{
  "n_layer": 8,
  "d_model": 512,
  "n_head": 12,
  "n_kv_head": 12,
  "head_dim": 64,
  "d_mlp": 2048,
  "vocab_size": 21824,
  "activation": "swiglu",
  "norm": "rmsnorm",
  "norm_place": "pre",
  "norm_eps": 1e-06,
  "positions": "rope",
  "rope_base": 100000.0,
  "rope_fraction": 1.0,
  "qk_norm": false,
  "attn_scale": 0.125,
  "bias": "none",
  "tie_embeddings": false,
  "parallel_block": false,
  "init": "orth",
  "init_std_qkv": 0.0272,
  "init_std_o": 0.0338,
  "init_std_up": 0.0389,
  "init_std_down": 0.0389,
  "optimizer": "muon_hyperball",
  "lr": 0.0132,
  "beta1": 0.95,
  "weight_decay": 0.0,
  "lr_head": 0.00561,
  "grad_clip": 0.5,
  "warmup_steps": 200,
  "schedule": "wsd",
  "decay_fraction": 1.0,
  "decay_shape": "linear",
  "final_lr_fraction": 0.0,
  "batch_tokens": 131072,
  "seq_len": 1024,
  "doc_mask": true,
  "train_tokens": 789800000,
  "steps": 6026,
  "dataset": "wikipedia_en"
}
MLP neurons of a small language model. Each row is named by its layer, matrix (gate and up: input weights) and neuron, and shows model dimensions 416-511. Each number is 500 + 50 x the weight over its row's rms, rounded and kept within 0 to 999. Numbers have three digits each. A neuron's up and down rows have the sign that makes its largest values positive.
After each neuron's rows, "fires on" lists the tokens most often at its 100 highest values on Wikipedia text that the model never trained on. A number after a token or word is its count.

L2.gate1728:489444487459508529490438540483488498509502471425419551459484450468554529429453499614481397481501540446454428502499543439566482494534500516514589573455472559689496576510478425478507514523564474465565550528489546499494535554568484599532472380481506430591511491519457526464476494582511507523
L2.up1728:562543492479515510519460529512458465475468398545555517565527512426505526473447489504546520515583461483485586475523581437616446521487526451453562529463517571553542497496589503536460387465607527459603433537531544512461610476539429484474480495450496366546393516524472511543581484457496490548
fires on: "0" 30, "2" 10, "1" 6, " tells" 5

L2.gate1207:486424547505580545511568559454550470490460442472495515559496424534610514493499543557529424486520582498448486439512437384505551589416504430502502466486392536461477435506515496521459515481605506476540563507455538440533462586533566562451565511455483501463489559615573545465532523418453545506
L2.up1207:502478530433522472444469478504540462416495470544535475423513478547440562530556589503474466484444504507465508462508542498502486490383491421415470534446649413471593527442433565465472571423428524503519482498508545393478405565586556516445587459548447600601534407521507501532487496565457536566
fires on: " |" 30, "." 12, "re" 8, " of" 6, " |\n" 6, "ie" 5

L2.gate249:579533529481430481516470477484517449499444504580422538512512540524525451522602439444522480470502394517439580525455568350532601532523537498498546438415481486540502484418520522512450558441529477480453409492401603491376522446540492410521525423440554478545505513513520426553466470493519482506
L2.up249:515578504474524545528500482524450480500477495479477574512585398534556550500610458510532619496531411474519494439463579481445525462485502537504504485458510487480520440541492534434498578609554491458487466427494493580548556535615460551606458526493540342496547474479465489517504470446454525397
fires on: ".\n\n" 38, "." 26, " \"" 10, " |" 6, "-" 6

L2.gate769:530399482487467527615479452589442540536481544555456491470521503526419514431491493526516459575492487604598512443510437608542495553472549527561578494623492511501423523499585429442518513441502493543531470478465579429520521508513436439505494541490573491528517553520476581455458489525510551431
L2.up769:546491483513481599532522525477490509509511468537443478488548487490420427485475550488522492528415527502426468493474629485470574474537451496505524450433480563514521451554551527461543520513453425507519481479463487421449508460585546504457536491409444418521458500517436525510521450489506559535
fires on: "." 24, "3" 15, "-A" 6, "1" 5, " time" 5

L2.gate173:575529479457629547495576508536483373473533502574475474526459471462506531492426535505484436462507553502441555558419485464463499519444522521490498493412550468498475543565522513544508540460630584522544501534568614582446452524453460490479501464495551480637465467516431430553513452370509432533
L2.up173:500447512424386519471444526586507577439525500597484404608559509448525472461451467428453520541417396482529550544527617553500418482465506586517510504470513440537571447491523546503451432476460391532467466527483517501505547535571505494452493596498515463482439515454493548511399573522556429443
fires on: " |" 61, " " 20, "." 10, " |\n" 5

L2.gate199:483552450415512557485488473469538466631594520469412541526490444447493500394523504491428497488500540506509429596491476508586532620483481461425558486542526488545479552524534482530510514478394505540441509502490509554486489500540396480481489452454507465504449504609519471432535486583430492461
L2.up199:463443526582468391432542522480499619492641589458486495420551412448468423427467437533556495479426472519512537575542381525437518493478489494454506499495497543577541447546533504486521555509481515549474472554442385517485486495540471518505525472490452532463505455494499479402598595557430387438
fires on: "'" 38, "ian" 10, "ing" 9, "-" 6, "’" 5

L2.gate1877:500519436547460577539489528509449453513494446497414481521536463504491526515480437524525539507435504455487539445449492434447478470456488507551552524476505401540518448522485518508470553501454563447487490554503398464400469556353569461534542501437430488523517503461548543504532429526509469516
L2.up1877:527422594495559491455528572521430530507451512412497465556525509449511462435424548422461547513544402435577502538442418515595477436394413479518514512572512491512495517504466467608550497531486539410508497491503519456430482597407453538525547477432539475459516569501540512507520448477514480486
fires on: "\n" 39, "20" 31, "19" 7, ")" 5, " |\n\n" 5, " " 5

L2.gate295:448424545489538468451423509496523558494529572439454479481603526544404460550457520475446495534469555497510560462523551496437528473462510586470580588482462549578549562591558493531386458469665494531480547485491599502519450475500515509420478437499487632510454547498471450507499497579603548584
L2.up295:451441499503529424453541551537529479551479568548494454484469471537339521496485417452471464520440595425544563381479503546485421500479545489575534452521488485478564453469526523543495511474563424467500476651474513533495482530466493486476503451525478461514456457517547539557550522561519433498
fires on: " with" 43, " while" 15, " although" 11, ";" 7, " as" 4

L2.gate1995:528492558442437472544505504570460482479465522519450503522466508502525525467513509500487484481470439410533466503524474599418459396466488553493480538486468555463570478555499497425455556517474480543522527461442500503519428576593552476480468535562397523393486510497491369526407490501555484474
L2.up1995:511397427487440473648591505427574503451523514509455495481548576537527526553470562559481581485462568436473633525492436532591530503426489401506387504527475501372497532493465496397490579546461449515485585531520464423398433433553569503523544475473612497547449507373436555492452434474477532558
fires on: "=" 34, ":" 26, " of" 15, "." 5, "-" 5

L2.gate738:508514601470610593585552419557447410559497469478549486522511491586494494427475548416509475479463568436489512529526588458545546601420518572509524380377543523534480489495485464498548430495556488563510514448481519568463420535438562533573594586505563452582522536518561544519522512505484532512
L2.up738:629491434547541540409449438585454482461466501557455459489501492503382415536433489500514518430500499469464484555505530478498475508456536582496503553412523478513480459491570567470493568416456566526559538492483472438493513547517443609523570553383440468569520486564519521538550486506557429525
fires on: " |" 70, " " 16, " ;" 6, " |\n" 6

L2.gate848:503510546473513547511606523499471573337590511563386487444528482484504417578529519426556478492454523535438453498439485534350520493463545543487575434506500534398510541452553453497528520566492545412441465528541538462552502474561522470504493564538433444389480576563493534642579424500460510491
L2.up848:584489476481557478480564529521519484493509532524542520447564518478539552552566513614445411473553472543460537471454512444447502549575463511395589488511474539510452462607493600510557524524494474382415537579535446466560485488547463533453524619447508472447544454577495404499493576518490504477
fires on: "–" 18, " " 14, " and" 13, "-" 11, "–C" 5, " –" 5

L2.gate537:515442557395453553586547477440431479518464470430506530509557423514580500511495479451530491406411420511534515481457447596536525471536488502470534550472455589474484558536565631450518450502481480369514513532576424455480468529579534484554558507549464490496439535499463482498526402537623547404
L2.up537:591517469407487491469522532436515489522510448486509485622429525568538567491471447544551486500531404498474520590442466555489484416471477524438594570522469588524521473540460620494459467446443450418574554566540533541486508472490433511458495508457499434462514514612588385513567489497619500404
fires on: " and" 48, "," 27

L2.gate1884:534540462460511550424506550517494502499495518466476594499460574550530391493437505496495527570525523518418498469521512488430500513584446575447538442452528428433487524519445509480539434581475493438525559557509476557510471409535413493438496566526554524497468362432480446460456512542506535550
L2.up1884:475549419500509543388432536464478486467458601445519600538486518562459426512491531542477509477406447476451525480440544571459473517490547494375522427499493568418522547468473550439461478514517473477448496554502552553467512424562387482496484610503535495425533394450540486491456503524492514476
fires on: " and" 42, " of" 15, "," 12, " who" 10, "\n" 7

L2.gate2031:515497509474600552551501485547540436583423463503378494450521523523451489491466426492446466400542450570527455457480541520502505446495633475452513512441506526525585473452551448453504518536566616430528525451436445543542532516552462551517421506540424383435503420537404480447512424525544462474
L2.up2031:455495578499445548535499487511438576479541537482472518496466426445510488458528461415531412460534480472414439451436440547411527494520469470556541453508496530560446517565531528538421536537509595489564438481523474507500459538526428512512445438505506456501547477504526473477472451403556524493
fires on: ".\n\n" 67, "-" 18, "." 8

L2.gate1142:515458449491527477421444519447492569480566564493433546459528513464450498429543440438514522588449506364436487577485534407449438669524505530608467481433492440516452589544490552476475532516470538530485455447401479512513465464495532458479508482512494404516484436598542647448489518488564458506
L2.up1142:421451595466419520483458530658581519492531509554526539435600503468520433390482515488511477553385532501483554507484497473544481525431513536514417526462598486602498500547490518439421521499537496481607516451429488473488531502537572517578450480528594491550410454553484517479550564453435407503
fires on: " |" 49, ";" 11, " " 9, " |\n" 4

L2.gate150:558471456541547478508585548567489588517557563547598464517550491515523597478472444459419426555462477496482530488548460460543483508428472507507500466373513536513476586422520557487464432518447594502583524491473544537494409446536493511592542505577471568512510471528598507551510483526520403605
L2.up150:524436588432507524468475515500495526547488417421486371506479609515447583459507523514473475493533470540515483451472489515492415501389526502510490493425505456463572541510584506507536485454579533480630518480642546502602449546487578515525470499504434466501458419459524524451533427607448497594
fires on: "0" 46, "1" 10, " of" 8, " |" 7, " " 6

L2.gate2046:588412459502524588465480491553551510392549552496472425439575460384464550579479493521463435550532520469494533485487568522526425424481547488531475502425469612483381494521456538397525497505431550429404553466489507499445532584457407433538516532596529581517494502399377574521383365531506479411
L2.up2046:570409537482424538513493485537571426485492483518445453560597501480428516513478374593471484549478568442468485518487608549572475499517511471409472477568541532496428524451516457409535415379456536518560511467475415476478637516590519462536511483593504535518499425406511485532465411527475490491
fires on: "," 47, ":" 35, "." 7

L2.gate1214:528521471450448506498517505386432486530345541496453533512484474491521622491502495485555500531505474474450493508544528511526530481529601630520495628484481532535567508495498569459484497505470472417464533495469499412499462485584514478485540547426500564493472489468494463569569477485517543502
L2.up1214:517534556478450438495539515476473495513449468531558478409485467518519447569495460517531537423506453493544573443569491497472619540497602443592538530487493535484489441477472543518551381419442502445473484581471472582441366498513489464453481514530524585457541466510565474494538519527526471489
fires on: "S" 24, " number" 13, "." 10, "'" 7, "-" 6

L2.gate575:441479516550552589540481451493556524468453417475465334567543540577589374422469440503519560495538531526465477499582444560496389576476498505504524486439480500376568521499518481518498550529484434579517547520479480545472394480506451414406486559500522531535543459498475505569522405457494505528
L2.up575:574480431479538540491513509574535431499462495522427497519498598584606535572532398526410521513609530500420552502482455470535446511617587453480466466515427548480495402514522472503500541484544568416439546533532532538456494498424388508575502513582519536502524415467518524450473536524551476478
fires on: "–" 46, " of" 26, "-" 6, " " 5, " over" 4

L2.gate1238:458512544505490535540443512508537438522561534552488507496351499508556487476474531466489495423548447510504467606578590396460452480506522515554420506534417454468558549510461493547490436581495496514511523549564559555451528481561426551518453556401494474337425413567543588525543467573492361576
L2.up1238:417471473410464534489464502552520520463522546444444551449493429557485530598548521482456502582379373529533554455561544521539444545499417485515528481486500497385457547487544488558527530511487499541454496604497481435541507499526536513487455571511596490396471509523551517520592418510471468499
fires on: "\n" 15, " who" 9, " which" 8, " |\n" 8, " is" 5, "):" 5

L2.gate2027:464534463452532515557555520511494525479543566417511490477439573574434528569572414492522545509477544570467633505422562485484491514499504503461552537434482490397524520464553606450571564485561544503472481497462487446545504482474527466484603519470489452513526557501415511465454549461458515531
L2.up2027:495606635443531577565534613464559481373457504485441430502560539539452496531418554572539521508451534532514528473523514535415490470431405568425552569449500482447476466494423504490544557387488512581607493436427457459511490480535609484428477519539500565573550540443521472522511501590402477551
fires on: " " 73, " |" 25

L2.gate1102:433451491468467534417418496564496470574602440468446500540488533549508545572351531539409456492514453393530422533436483530494509524472619446427511487465513473540452597465550556480603555487435474500571472502451424462470505483431522562435422445498536441525488515541462463490539425450522589602
L2.up1102:470427538570443548567507434564496536530520437467543412514483425467562562535545528561587525539527519451552545471438553566506529486546466425445422500417466561523519509538462489535534493552503426556501479448369516473492402417458577501439568520450541553491495556536470445435430477464426500569
fires on: " |" 35, " " 21, " —;" 12, " two" 11

L2.gate972:517490496484492526536594465476560491521533479465476494527453489525528461534403442512489451505461536404595448597472414389494481443458511529479506471479468545541406547544514454455497479485559397548467502365516510520441516471593570486513453454499528491505541578498560467570579576501430478458
L2.up972:485565471444513490519541567550509552534468460570484463501464496510576487477471534476558498520498459458587502571468509476510547512501486503465488437465503523488494494562468580363436576545508470513539555494561602580490453553463590517520462432522419508464487480438602457466562528488436439516
fires on: " would" 17, " was" 17, " is" 9, " for" 8

L2.gate1362:525452524475536416457494601460522459522497447451475563484491604575475424545518456532552524475463566517558463460422446489440502489503500475512499433462499386500428465407514541451460493404525482464496567520471531436533532536506502530452522579438485525496550560440517530534408505597577508516
L2.up1362:560506515461462443524549520586375483510470400499498514584544527455538458438472375496478455490514431555404512563524498544448493526543422512486394551538380451563507563492517571442519451596542511585426504507571589502459568540473471529462529488469620440460496501497422480507388537459506518487
fires on: "." 46, " |" 24, " It" 6, " " 5, "Personal" 4

L2.gate1733:576485513509480558406439525473534600467492468523484538519504534502575553370549477576498428528521442436437521425459513465544491453501444561560504413485453487553522549487517538512489452478463568461473579519470478455603456487402505417562520522542416524487461517508367536499515475466479516424
L2.up1733:528417539519476598483507414542465483509541469531478589472464462494597474533440533468468547518555444527464488482441510449540445495528578536519604446507542499486564493600515587550468511483564531377533464516469464420538525565435533527442498520574394465513540490508462436619482461519525501520
fires on: ":" 48, " " 20, " II" 4, " –" 4

L2.gate240:498458529515419509440559523493495488482404516461552561464499434525524653500489460492400412433553428469582546494538510537537403483484423450499503498457410495518495544554512520542464462544544502564475480568543451489484518563487488535579468454574450514506523592515583579523563524590479515542
L2.up240:542408490456473461431466527507564499590547580470557511582554589523377523543469486558470536472548507522548564478533533480449480427429468473522505489558474571508511565602518384584465461508494482474485555416501494620547501482459431438586450557355526478469542576537556473427484499534498472503
fires on: " " 30, " |" 25, ":" 15, "2" 11, "3" 6, "1" 4

L2.gate1619:614549564472481493490536530520475504563523453394500486468422410483486599501434498497461509467526452458595443542487472443470464476491468468408471538460570429449521468480547489578505500416387436561447552431520410436537459502538516527438478502451566467476533468417538516484434452455502553458
L2.up1619:503496439408540505504441461482600443496569576591491462353577435541536528524492439474462457468455540556472497512536562554497445445489530559582446429470532579482544619465530443485491538403552563479503588398442489559519448444512498536519554497521526463502429485499465458434523555495510519470
fires on: "-" 47, "." 21, ")" 13, ")," 5

L2.gate477:546526513444545539495453516477514473492475533527542627429437482550488494561537534547492495340412460509444541396502654556463461496509558478479477418443561452477449463484500564487472453482514532447480553528424471554583434528500440516378537514387560456470558518592584475470501520436589519457
L2.up477:508435630482461518492405525512522505472548559573584485443543401553448449466563562493538584354454530523502445477498486484453457412503609505554439454448534551455442528556456462475518451419526549470475530581465483534502430505551586567522480447462442528486568479551496452558494499428536504504
fires on: "," 31, "–" 22, "." 19, "-" 6, ":" 5

L2.gate259:508495470430455545478493580414470449612425425510395490530527498460535613423417514464488516527586551507411511502537458551548581619458536553537591363572472545418478534571539520538452560454519453508515516561497520488513578548533410479412432541412415489529546556614428579521520522508467487529
L2.up259:461407567425448521439453561421427525571489478499440536470588481530541447505526481521447543504559505572469410545493476534482507510507473557452535377569603515500596502494528541472371561471583489494517427552560425550486398483522455457475477509427473588531589573613478508447590616551522410584
fires on: "in" 23, "ing" 10, "ian" 7, "," 7, "ent" 5, "an" 5

L2.gate299:537485406453513439479555476551540598453595583552510500507510487607404463522482453460472442534551542465467491486540574448432479525376390469458542484573440536426500458412520443474533546383499504515379487484460408578508485390477528526503567520460431542491554489416491460578451484454476419560
L2.up299:508575442520498520501520498454588450412554531505451462501527434545496530551493508420497446474590502476410538466593494486486472523513463477434546526507515524489563524470576467491533522391495477502510454549486467489459507400512470434441570538458491538594596494494449541575489435426580446512
fires on: " |" 43, ":" 39, " (" 6, "-" 4

L2.gate803:465378498526480451598483480553512487487453439489520567518497490506565529533563510485532477530523422415470464560554541448610432455590477532434495487573469590446537446528533518547400540508568473467477533662545552490524435558460509471505441567558529542496524454479428558534556437579558472528
L2.up803:555475569498614549483514441561480495498512530447505582519516498480460423511503454542544398466523547490475514505518496530475421603511566473466425394484519462430595494504537386525510413495487448517533539469514580598498556543505489502584521594607584582551498424551487480562388476401537515550
fires on: " in" 38, " of" 20, "." 7, ")" 7, " the" 6

L2.gate300:463475573574554472464458413510479535465540521539470453518513481453411503495424438469540485491481460550536581544461525506449458533453510565476449515492449502493461549498504508491493568506560564555597508481525523521433457496499533588468578525409532446552447537650414499503592462438587549530
L2.up300:457473469480562563543568511611511463493597435505486429511604532401410464491450506461464521483423518486495499524410441499469436415497476564551569488476511488550490528480634507448572491508617534427529441430477513527502549524508519484413622511388579470470529504539480446454543491507435532495
fires on: " |" 88, ";" 8, " " 4

L2.gate668:580434526547515572505467546572510422446510466566426492460472447507563579469431574448427517487527485617532494530521497485444502506567395527521562581543559466476459514446530606566572511470453599553461479582525581461561544487537486525436560518518508556509480459408467547526549563520478618512
L2.up668:510577431412482529581529617510411466479473572549466526441489519563521528574512441528427547483580515542429448639465522492565505530433449469494547558525465531504453539460458502452501509442465530494429484487449541494504546500538493559533418586580490511437534488534480432573577463503475461574
fires on: " of" 21, "'s" 9, " (" 9, "ing" 7, "ust" 4

L2.gate578:491504492479441437521533464520536459462478524474475474458485432580503587549473427522535514415600470456371510500572520521455534436560548508480488449418508516515448481503538612575508459418456468486466484524488513455430524602495468458432540524506482481567618493486465516481581456546517444550
L2.up578:471534578587500566446485472514521519464489497472579548560447574454480491513549542494505524457595552468552528404487548526567386547445494499445478472448567458530588529581418494482524513485468483440582545483427498521488592536537633492517472482540456381516484453553504516534444541446503536432
fires on: "." 55, "," 6

L2.gate254:480484551505429539522497579501457523518442549453533443466491464493504485541512528451559463416496476473446521494618562551508513552414454603450496377471463464393473479447481480518544509461594486514597462506479517491388547505538535492453491536503554441490411446587479438505485499531514490551
L2.up254:474532475500487487521582555447480454495566426455483469465484508503461503473550539492600516524480519470536524490507550601548458528472506500578574470503491436330503467360533488489536501425495415564478448512476423552531569452544515483419514533430540425451484393418515482585497508499411475549
fires on: " |" 58, "\n" 37

L2.gate1894:527500491500408478403552528537498530494481507452532566507464530596607417490534471495486497468506435458517542490526425492516414459458522599506522475484543548529538524497472444452520527571515441544551577460448449541464482443496450493364429475593464494531516486516565478481464474566539516587
L2.up1894:594477578514557468489531535500501530468531499469385543482473544514545465482450495509525575454467546547506501495538613543472398434487463521461547396478543479460412518488456589492513471504416591530522511506463524572550476486523437448464492502483514447446608480511595537481527447585489386517
fires on: "," 58, " of" 21, " to" 4, " and" 4

L2.gate1076:497437488469482484472448481442450527463467453444535416488555597509489529521458500482510480547504530388384489534450516489495561602507529447465477517419536425479423462542457458549489547467513537478455530480436440520490532557485482376521570485570471475613503576487591542446397513545434505486
L2.up1076:476499579481562484521556492407464479478442558426506497594490563506485568515538601578505519495522400543439397544466580573544457503496457499546524545487419460532571412565456495663560529479508538419559509460456535502495539535495529497473498448515553487592539549439521513602557514503544483574
fires on: " |" 100

L2.gate524:482507474453513453612512488451553546439424572500548505495460559442531397473524419508412524614500476499523491551494515465507449531508509445447494454569532528546448504394532504512404544514611590518603475412495518545566535415511471468481411417531495498528508547611510431533508463539462516586
L2.up524:551379565462549600521406514482512503512534539561492470551446529528530500535575473532472529500565450494529518495512518536515529524511458393491463446457475465507512499546511496440478487386527515447511512450642516556526547421440449471502500507515529525492488583487528513464510530560545532591
fires on: " and" 68, "/" 14, " or" 5, "," 4

L2.gate1758:529474527475452486584480528492506501537468497528492471499500516559460532499511504471468616360495500429506437469513462538516502579397502492552494519418542503572426461514547438512476501531459532447553489417544512432461483566538627608472453442522463487490415476543535528485485474559556601509
L2.up1758:399486478528551431515600554477580442493531519504499484506523506459517447441411459507472446557504568527558584624504480585560462575515451492537405565423516521533469427473480485518507499530489413533474460466535516581483547403569537502470489417469571486424473565540514517502488501527459473503
fires on: ":" 61, " |" 35, "\n" 4

L2.gate1957:485493540511533513453538472527484499489473500575491378494459449483492542481485504587427535457522535569533480549599569579536500500528437506431454462436462494592542485552418372544565554519516535422511479437568433530504578621412498431509474446502502543513462593460506631452530433526479415561
L2.up1957:529436501451518523467513422515397537429477539475452492475577514559501552467536549537519516531450441386453470493464546584459462505539378579511503522487485483571552509470524471560594460552497430518490475514534570456508548438504491483438550521562599512524495471510581505530459449490543476473
fires on: " |" 64, " " 31

L2.gate371:489478531527481484464373589451472544520532429469461427563487560587551528515457539479512333547509507467486389445495444542446568537511473478579466528484498516517601461447593478435450560514498570497493542490427540516441587451539423424471550478459495464446455573494495489489471516510555454555
L2.up371:564547480431498499484467471529507565574465480569518513486477455521518450511480542478551420525547464507486484502401447474450477605539381518514479551445487544523461503541363516420608573481436554538495508579398440427477591406643517530457487393561442497504419503523355450523464554466490536555
fires on: " |" 38, "." 22, ";" 6, " first" 4, ")." 4

L2.gate533:496449452466466520522582546429532438521373557553540533465585533568575440534527500482492517495399499474490513533494431630556520458447397572502532507534507491482494538630480559463422498521484506431502598543471503525549554415567511454550528541535501577458509506580543432539482556559541541476
L2.up533:499576566484451609559549572436447461440502524503529533414517573507531443493504647567542512526446413534458664461454478598494451521476456524488533488516473468565458470500546610431483474606387423425413565522383510504458508463535420431616473485489517578471561514484485438541503504539505640433
fires on: " and" 37, "," 12, "-" 6, " or" 4, "ically" 4

L2.gate1027:454484402477506490351475461495566494479508535508415504509501493461582456476469462544490543537502551525519586595463542547450479557521491378589455468513498484617542533458411559554496503482560586476417523448470482413465475509516478488494483408537431597547617561490460576511551477436411492478
L2.up1027:563521482520517517422409534515474602520557448515455535534488505480508523491573542511468565492559433552398598505481449496385446534469526447552498526490574518475493541567540503585457423546491487530541420448462548466500491454540471484433465484526450527582560502501573456498518537529530493550
fires on: " of" 40, " floor" 9, ";" 8, "s" 6

L2.gate816:455480504435432514405473509453561383508507556482452565545489528475525520518589447482475427524515355473515599532528460601458462532576538494497488513489570540585588461478532526515538455499551542608468456456515475529530482580429485451484499531565522483536511490402430435596539554443505547443
L2.up816:557536473502497547485399605437469458474470505635493500526550446520507494484478440510493476515606454521405503543506541492480530538509473563487520577533519589447512569401601507389466472539495505514532530500513484427466517466469410565619434466442514567477479452460474529577548459487468411466
fires on: " and" 26, " of" 24, "s" 4, " people" 4, " (" 4

L2.gate1498:533523535429575428509520444469435505512453473518552455424595539601510384536530523598395478486446493493409547520499524425521534506464526597505552513468472475480469578521483505405439510603529460534458585503480521520468490402512523436515452468472567497535529454461519477499636481588506470519
L2.up1498:512471492459514508420451481495495447560483517608519420425580563492513528496522484566427461517534481460421535529455487487444448532550626515466607465562429493435450567524558531423445523495439480468514640465527551557531450498559501518465547525445525443497562444464566393464482491509511485454
fires on: " and" 58, "," 17, " or" 13

L2.gate1594:416404551440440457486498493488378595433552574413460475511486475582452499403466483561413439534443477496476499495482476501544531573475512438485500488535531456387487571471517486460472512480449468562438510545459436496493533513477490512374495507486475369483617492604516454504492542507449462475
L2.up1594:497486537436425511495463416538483617432435536456438539421441490609544530518515486495436464497377462445539504523549458537539503504516506469445487396556543564371508456415465516465431474483489464473507415510498381384492525483547426544508544526581497385458579531519463487497518516505457453458
fires on: "," 24, " |" 17, "-" 11, " of" 9, " for" 7, "|" 4

L2.gate540:602512443412481422455466511518479501541428528551457538414586493546523471536557451528520524435444511460553636526452401475504566415547490495439419539488429554467441506610510490510529520507502493557407535516538515580453490522479551525541509451516474452507479486475493453525476551582511468481
L2.up540:519573483420554427483540567402395423554444512544467500541542530584527482472484487455626484468433545448460555428528501500462478476568438484445473576581416545440538546524584439499458467506566464525571483430473429524435491543514506499518526505419488498439556565551497410505525469549481491474
fires on: " and" 59, "," 15, "ad" 6, " or" 5, "y" 4

L2.gate1111:560464489475503537512548441446550593533423460402467499479507471491522543476487528512492440434480560491475469413539533500534493551470548509543450602457452496544519465561485459554503540563493578517612488516534495486547521492556532587536539554540435487466457528550461483432459429534540462462
L2.up1111:516533531535465471436476485469505491455481468531473483501593462501557498569530587415488517522447514532555465556551521573573572423455447528499457514490447551465446525561533643501361481504536493475548490490448498458525524496544497431482482472391503544499495537482447541531474462525548459450
fires on: "1" 25, "°" 16, ":" 8, " year" 7, " ·" 5, "0" 4

L2.gate51:532490581477471520536508484449457499577464598522586500456435486461541500519547530535585563482510462506510454470419521479466595507461489471515485517493513556468543504553465442487564494520533467466513491494434520479519464511562580472407546569521396467437472502610464462496445516587444499440
L2.up51:513502502544563463577455463567512589450450562575597459433484454455571419494458509516516455455496492492511540434477531522421431464604514514435557473414529505548539425497427580573468498570433482401525497517521493418457536502570551495513574560509418495438530457516439593554570510476483565483
fires on: " " 29, "–" 11, ")" 8, " \"" 7, "." 6

L2.gate1826:504539557471532560529497562589485440551477561465421455522492489534473430533511449437472488444498542539406506564488484537521476516511457522503585445380541452428568380569452552475536610481507567586500484527486550488381538439512545505492509504495496539499480462421567450535507476422485463490
L2.up1826:439573514477539544485510574439617482520430568455504462429504475507588523561464558417547524501487509500508519462540508604422501493471522524555590489435461455448484425542441550508582409457569501566618437472489488531582539485476497522489519548477460601477567561518480527536478549404400446617
fires on: " |" 88, " " 12

L2.gate289:545555599451531522405506585468451553555547616554549510515429628452468442532516489534530522444446515517485409514531465557442536458528520534491552483440516450490452474518509539528585511475472494468513520481540509478408487431572502510471500474539531556515514490468479605411541545590529533586
L2.up289:546498517441564553525530580505536581468568510525444559482469502508487519512560606473446465507449460539502471525436615495543398516489506564469535479422534447497478458553479434508587526510447433412504545431500504522518451472510483484488540599559502521582663483434552451536478440528524550500
fires on: "," 93

L2.gate1912:521518427519577570511542453442502462478522433486445397537448442549574526477419524439534559527524542461431536442438563528512514546460499476562545535526584512491445541507448515427396490420375526471395549494494587517490495404497454492486552517451487541536530593581451457450554369501478441584
L2.up1912:493435438440504577569571569498536481526548480543552524477456407552513485439449405487535579474566567577504516475495451422471564615528483424400481486601541466409537511496507582456501452510527482522476528561499555530433458521457510440382498454544462519516521457520480477475417375454508586384
fires on: "30" 20, "31" 15, "–" 8, "28" 8, " " 8, "26" 7

L2.gate79:389481508528579427531611438439531539496498477486505501495480534523486460540529535471417464493435517475524518458467433521606422558501556479581464558529533425394484583450530438537467548504527576590533498494500606461527457500517504517542453477555511540348426478619486553504617510401511527511
L2.up79:498514609520653478557584495504517547441491377536559534436471567494629514426411430437489425406540522546526555514410487582488500495511390473568460505446495490490529524546535555524466460466556502518449610498497470402458556445588422475491477492495475423468533566505518545422546540514560441552
fires on: " and" 47, " such" 22, " &" 7, "/" 4

L2.gate1963:488514483423541486523530504457461493543486438596498580493529548511457524500489576532587450527491476466470475462415458487439434580500580601487521506486489516499537561582458474466520444477461526570447531593542507478607502556508482380540468577453501512412540461559461620533457469533557406568
L2.up1963:563576408510485444505515468533554485497519527567464580509463512487442527494486545542497636476573517526520418431503500457482463514514426495523578518509482517487603528519462503559466473584544452502497458598459392381545503550555518475555442635523453541506399531514418588516600438429514538484
fires on: "0" 22, "1" 22, "4" 11, "7" 10, "3" 10, "9" 8

L2.gate949:561573559598513548515435456477440559422441584538532481458555533535460490437569435529483471475465477466474467511472485450422486458590474532525470448425445469489461466414457495522565545471491493436553517519469550533509559477490584529547556510583453516590517401476436468448471441490445542442
L2.up949:597561536472548549452449548552550588436437604526476590445455552453393433548531488472466496441583511523450395550464456528373576541571453526568470498390455497409480466438525521544497417500485441419472531547506502445571545509500539527465522580494419485563519469522584493459530443456469505495
fires on: " (" 70, " -" 7, " |" 7, "," 5, "—" 4

L2.gate436:548501447564437553366411426573537513456557537529495437390462560515553489465612543486511453557564583462504450532470531361497531524559498585456403550542446528585457516502496462506510393593558589433526563581507501454469571493499459501491463536412505481492423548469445608506501408445515453557
L2.up436:540443492520578482425530480569556581504561574555425501532573487490533512397608388507500533580573528547396443489504542415513549477539468556453480482526404528586440449460487569503501426493571510485508534573480465437445517505564453486545504520417431503466525465486486497500434527514505504463
fires on: ":" 92

L2.gate1305:449425487448502504430438520448474470492548518449433437530461488570541553413497506582439487483544463431485601464511498504450481548468506523510465463446531409535452497536524528529577424616499467449472536487505454462497469539403570519443538508544434508487474508431542445446504417557460593440
L2.up1305:452497506473478564465509529532444485522586554511518568531560584520548485414485457461533567489505520569566566557538538563526593528470550490463545438487573448457396498404503484496500543502524508534513431472541555401489499474348625522486542590507533479470532518567471469516479440523430455510
fires on: " " 56, " |" 17, " finished" 4